Weights of a small GPT-style language model, trained from scratch on English Wikipedia.
Architecture: RMSNorm before each block, rotary positions, untied embeddings.
MLP neurons of a small language model. Each row is named by its layer, matrix (down: output weights) and neuron, and shows model dimensions 160-415. Each number is 128 + 24 x the weight over its row's rms, rounded and kept within 0 to 255. Numbers have three digits each. A neuron's up and down rows have the sign that makes its largest values positive.
After each neuron's rows, "fires before" lists the tokens most often just after its 100 highest values on Wikipedia text that the model never trained on; "raises" lists the tokens whose logits its output raises most directly, leaving later layers aside.

L12.down353:130137119161078098154128147154097150159087153095079154123110121114098114097107083167166095124122117130144134135099169100116125110135115154122163108129125119119180113130087123124143159142115135157145108139184163114132123131115159105175132149113124142140099111128129109117096188140149115122105139125129108104158076141130113159127129119122144160107108080116118100122125120134128135120117136117131150098114103153146114131117116095139192154131151150121128117150123110139148125118163063108126129147132126142126117085135111106040114107163161108141108144110115156070130131128116145140131125106111123098125120160146135139132121153146154112125110138138142124162120109144068122159146133127132095126120137132112134152146140153122152129131146126118147133130126099170165134132154132
fires before: "."
raises: ".", "2.", " 1997.", " 2018.", ".\""

L4.down272:177150155101071101121137122121117140127141143137190098147117131133132151123097148120159122106152139165123095160125162135129131136095163110118126138095136110116139122114157087170113128115087104159053111137155135105161070105087173116101130138086170105177113109122119103140141138128141104139110130143148143154129134116116094153129105171109115113138135148153155215148161146153133120116116127124155092100134112126142134127088155089161146155121153152141116074169132156152117127139119161119133132095153147128126153182145086136175136134207155112170093152096111139138154100140124161124107115123106127090095107139154112125142090171160125147103151141152123132151102157146113143175106167089120151140079130099093102111111147121051112135126107129123115100136157151125093157093131128
fires before: "\n"
raises: "\n", " It", " Other", " There", " This"

L12.down84:126169152109161095100133138073127149156102103121123122143128129126156173100132103161123121131157099159091132138129133148129080134119120128104145116115116116117115122111144131167133159089086178127108140133155153134088161091100126157113142158077104160141161087102135136106131176133117119162131112141121214136096111164121096142131169105121079116129093126082095158132140137120154172183142129147148150124107099130130139128083123116118147105110105125110154089136103126131130099134122097143152129139176106145124081177099132113107143148163095144121076121116119133123159114187158109122123078116100149160147151152124155151142125136124126143093093154105100125140112100088127130135144080145129090151130121155084111129083154140121150151130116157109131152101138139100162105157158133
fires before: " of", " and", ",", " at", " ("
raises: "cy", "ship", " effective", "ate", " for"

L12.down421:121123156137152111096129106118185116158117122132123101131140108114124135158120114117142121126114102112128076141175122109087142115131127145158125121136133150162153089072151145140164116129093137157152148104107099107157115122160093101112113091095097149128179161122132126132101158107121106139120123092134095126080099104157072083085069168069196089128132153179137099101175109152111134124119130126116131097136136145116138142149098123123117118120184132130136118089099108107160159150159102129117105136143103129151103105147148143150147151170139149115109139175129128100179113099163138183096123140146110143098134166146130094113076117156145137068126156122102125125131162126107148135122150151174143138113094116130131083103117149123145091181109112127108113169087173118119119125146128
fires before: "s"
raises: "led", "na", "li", "ious", "red"

L18.down151:096138154152110126117134090128112158145110135150147120125164122132122139124127138115144070146153094136115136135113150083140150106143135112114131175098128138124148140092161124105101161186143135153112126106099123109100113110139144099167098083096137111148113090114132113123137139130120151116099159147080141134070064153083112123105076118121114091126143127142142153146098161118177131080093130142119115121157113123139107090134128152136097132113079117095123117142109130141117147131132159148117156110151156118158122122134084122123126118111112095152173151115141125109071176158120137170121178117143172109120108138124156166136161167114124130153130126129088128156119144087111124125152094111148111153142144137140119149164124088171113107106086126101133136114128133106086125097114123
fires before: "ott", "dou", "sen", "et", " 2002", "escu"
raises: "ng", "rm", "ault", "eg", "at"

L10.down425:134105123159153112108126168153170105119129142096156161098155125122072119118129150173120101166138130091115154111087138127165139155093152135095119154121113148118133120147079148119140071150122103154144110113148126154149120124152167096142111130097153136114123134117115169158120113122112137151148083182096110094122133135137138092067103118143118202171133136134129172133151068180061154135145125122112131112112144097129131096068113143120134095107135114108174138098107134113109121159114161148107153092085130166122153144153132120130125134145179112109134104118130130124108140084156142137119155134097110116155145124110149137136109127117109116144082117156112191110110082084125121143111136109143148057159132160129120114126127126102134135168096097107130108158128157149139128134126115
fires before: "ed", "ing", "s", "d", "es"
raises: "ed", "ing", "ment", "led", "ified"

L6.down79:135196145100148128132116109100103100105152102132145129114138138101137131133145129113124148065112099121125121154116152128165101115095092114087171170100151087155140132145125116127150142169134105124118105152117118113103114140144132116135135103175101117102113150116169145100136118163172126135091124098140086091147147097114129191150103123142118094150117122144133103120150155122126110133145082162124163145147154108143133111131131158141114105119130164092108114123142140129168117117125137099123080133126093097165153138141097072116122166188102139042144138130137133136128140065127132088137084130153153140140110103134109177110183098114124160107128135117117127090134137158134143089104119110103124161120127108152150165145116138109110083144093134138118117105143159115122147113109121
fires before: "\n"
raises: " than", "dou", " towards", " like", " toward"

L10.down162:138171092111096089132119139147118125132110147073149114159152077134112140148118149112118108161145159112150086166129190097119155136155114161141160140143151129118154148119115089143111120137111167125155141151168121143103142129156123124130145142124128157080137116115115122111129187105123100105148107094122110154119120115148156091130147116084121126139124139110108176095147128084131140134139111182104144123115131156091155191133131131123121102091165138156123175144141093127151129142124130129137125114106134123140121120177168176126134147130144085115133144155130091096150053133152121099140136145136105138143144116143117120117096113127182129109133105123110146164145151104143101100162145100110115109168152176117128094113143109095124148082105138147128141144159127118086143116107124
fires before: " of", "\n", ","
raises: " of", " Of", "ies", " Cat", "back"

L4.down403:146166133146142118129133140149110148124152094156174149172122116162133094162129144149121165158095134079120143166136112153145107131102118101114135115102123162118117126114130131122130135100135123158154124128158120120169122134162133150097133118090144141159169150122145143141135126172096073160149098130136159137161127141171136141126108107128124104103141140088092136119117129118140116109126136157142128091119115136114125104120120134163106131115117116158086117141127125104144141119152141145147080155094133110113154165117120144127127136255135121129152122128149153100141091153140102111077133100128114119070110114168147128124148112110123102126135087128174140122092071170152104119117101141099112138122140121122123162147123154143073141122134089162122139120171149135077111115106146
fires before: "\n"
raises: "There", "The", "It", "Despite", "Following"

L14.down357:120150117149121124121106115134107132139142130110142143144086103114120141121113128182172162080162107136157108113118085139138142129123134088119100125110155150115109131125137112109131098136120135130112144107147147184107132095106143156099069108150055123133141144123139121141126129135157051113124162126140158162091145126133114123122132154152104136132171148136143115123153131119136140107147123080140077109095115135098134115114102140144134145162099108126152098136116118117097133114088172141134130211125157097114172145172124117109133115113104183139094156169142154127097201108138107092132121132109153126118129149106116157151121108116157141130098103161157092133100161084126136095100097188110128153168142086159153156161154125091119084104153136121183122153129106138114125147091120
fires before: " to", " of", ",", " and"
raises: " to", " towards", " toward", " into", " back"

L16.down193:124091130125161127160125142086169097145160160097089120148100144151073145131100118091111150150157106125105137113140160108121130127078086108094114144166121114113108151131152139160125098136161122120152140146137158164072114136140135116136123172107120101153147140119106171136155100142111172163120116106137117156118150130096120112120156119129124164163144109105084111164151118142172136158073084158065133123142141162137093074122109130120094147097118122155130132122134116126107169109104096136136120069148131105159155124124090154136123102201123177151141162125121167107119111135139088176152152100104131118131117136156091121144138130143170128135130097154082119119145110087141132147143115195130124122132119122121127151155108173087164090129126138118133132114137115159136111142119153
fires before: "e", "es", "ES"
raises: "e", "es", "i", "ie", "ye"

L15.down281:126130166104135121085131127148090150117162136094120103169127150123103156098107110098113123085092138129097142129172142121127100112113094113148143125126145189110131195117161167156125110121101173119132106140130155136073141159094116094116097120146144132127159080145154160164118152113144125106109117095144114118108121170096152104169106148129134110156096151117141130130111145089142111124144133155155118128122104130112130121113118168120110098126122174147127126114129140156101158088136124093098112140079125111161102154145115101146146151129147114156111095109117134115120102154130098118127171150135105145126149139134138122121166131140131073135131116142063110118118146062133131133157116096171168090118119087139160157098140069142106132101130135134126136134072106104156081154124143
fires before: " 2", " 4", " ", " 1", " 3", " 5"
raises: "a", "es", "o", "i", "e"

L10.down391:142133149164099137117139158087132084135136137122106117165108165105133146118098145120076093159116133144106115182147111099141077114142160152129145147118206118124137127122119142145118161107146130101153090111118119103110144163125104120116128134118144122109164136124145145106094154101089114101127150127120154106157116094146146139104155114164143126112109136133154152117118103156152156146176125149150123114139109116138165127141095137097117120121138164136153113133168128142159143126157096130107104126118131139130130151111141155120114123085108116161160151126160059111139087143146160174167139138118138176126127129150119078069138101126080113102123081120123150159153132099110096146111103134078119111143143146127137142161098115111134174144135146179110127118138127160167163170132126
fires before: " of", "Le", " de", "D", ","
raises: " of", " Of", "of", " expected", "ical"

L17.down372:139136132118129144148140133156088123151104104086130124095145147112143154111124096120126163133095105115130095123154106090131116128123128146099128135096150109118131115128127129135120158131128131133129135130146140088148104170153115126123120122108075162167147100142158146107123118124134144122132111152110159099139161121112096133138137123126123137140134106133122132125130119131117098110145133176110101115096155122157128125135079145119132102116163103103132164177092098094134138142117136127100134098130173097128154127131143107072163130163130125120128108107090173152139146121164167141106153165117097114152114120141137117142137111107127109137110123115120157130122132138102149149162124138135108132129157110131164124113118115119137147121139139169147148131154076137114098135125070
fires before: ".", ".50"
raises: ".", ".60", ".45", ".40", ".63"

L12.down530:172087135143115102114121104117125113151139104170171171132102106143150143145102127134097163117129156132162160139148121118076154110118135118128130147153150128099120094163121160144113096128110103122128172095126142152101075113085104140095138114140123118083160158154184093095120116108152111156141139094135153135108119124122112156172135142189141111074154144120134112111133125084144111116126141128119108158149135132138088178126135097119069093174140149179187133128136138087104110066137157156102151123174113107132140154128108134155131157168100118122142127150068181115069181163128108128104128109152191166119108130134121137132150118108118114130077159112132124152095133105119092103122084117100122136153160082108155119114130107144099063111111136125121122122163135070120164129120107
fires before: " to", " and", "–19", ","
raises: " to", " through", " until", " To", " towards"

L12.down513:120149132128119135098139137155139138130156094111135106120136093136124118122177134130128096137186148110100133136108109092085163102114099100194123125089152139153121103098119137096141124115131144107118083126149131122115114123147119108101137109135097100138112138106118143137067059111141117116073133139171109090142167193124129151135141103123147128112137100148166113152141081165144145116151104132172103142095089143124114125132120134109117106121168114146118098136101144152169117109131116117108123128121131122137140101103099137168144151177117084156116116098093151163089103117130147122137133134141138156117159102126078125108115148158122114128136119138117167112097126121145138143151143081129140090110093142117133110154134101169121128133104125151126156093148133107158129102172121
fires before: " |", ".", "-", "th", ";"
raises: "\",", "\"", "\")", "\".", "”"

L13.down220:141124091158151160150113191137135121108110138127149121112116102133116090162132169086133133119083143119115122097134150123106142101140145126139144161101099081110121077134113125112128151133129107126156126138129141135130114188164108140098129129102228134100122117123121147117167141147137103130135078139127149144117090173124075155129088126124087125086133106136130141127146134113158144090133094128116126153111137153105120132159107117158131125129123127158126145093133151119163155117159155150146115093162116142110139151143109107100115083233112120120120142165097089136121117108144123104117160113144111190111137118155088158143163131136166116122123123137134094123105130146146104168151153125147191139120132137118122096118163145093111099098119115134139176131125139158090147087082133
fires before: "\n", "-", " \"", " the"
raises: "\n", " (1)", " (°", "===", "‡"

L10.down388:089109135092154127124154131119130107121142144122172118146101172090160125190159126133160122136145113132136126133140126160137138112106102157116131129108148104149159127172138158136156153145158152158116117125129167135096147105171111101177112113106140109149141124127107146132131105095159143138106143095113127101113086128130159165133147127157167130064118132102111125123155153119119126131118123149134114183135127111084121159111154122147144079142143163163114132160118116145109098125127184107120104137115135094152152123119080128122118152117160104099092157155112142111078160097100157136130156198161133099120139139128122134097107120123105118140111122153136119103069107077140079118095143146129134135176125109104151154082125134123163101107118070120062129169166176105098123132166122
fires before: " |", ";", "th", "."
raises: "00,000", "000", " life", "th", "03"

L16.down424:110130108106133145147084103114129130131089176085133136145084142163115142128102163135097109198123126142116127147116139082151093093180101145106139130133143126131131137145136140147091098145129134099121125151137132113093145119135097143150112150127125080130134124093143117124122136122103146111113140112121144138131123136130116196124122105114086148146128098100165076094090079138119084108090114119103126134116155163143137082132106122118095105080085108091132128102132135136116125166119148167136101161139149178134115097133146126149139124188133158151136101160147112140126093136134080128130139123109182180129141091158107134132192160152123131146147144108128137137108116090109137140127130152107127054101135150115100123160169140147133156109155118114128145138140138163108157140151128
fires before: " of", " after", " later"
raises: " of", " Of", " away", " less", " more"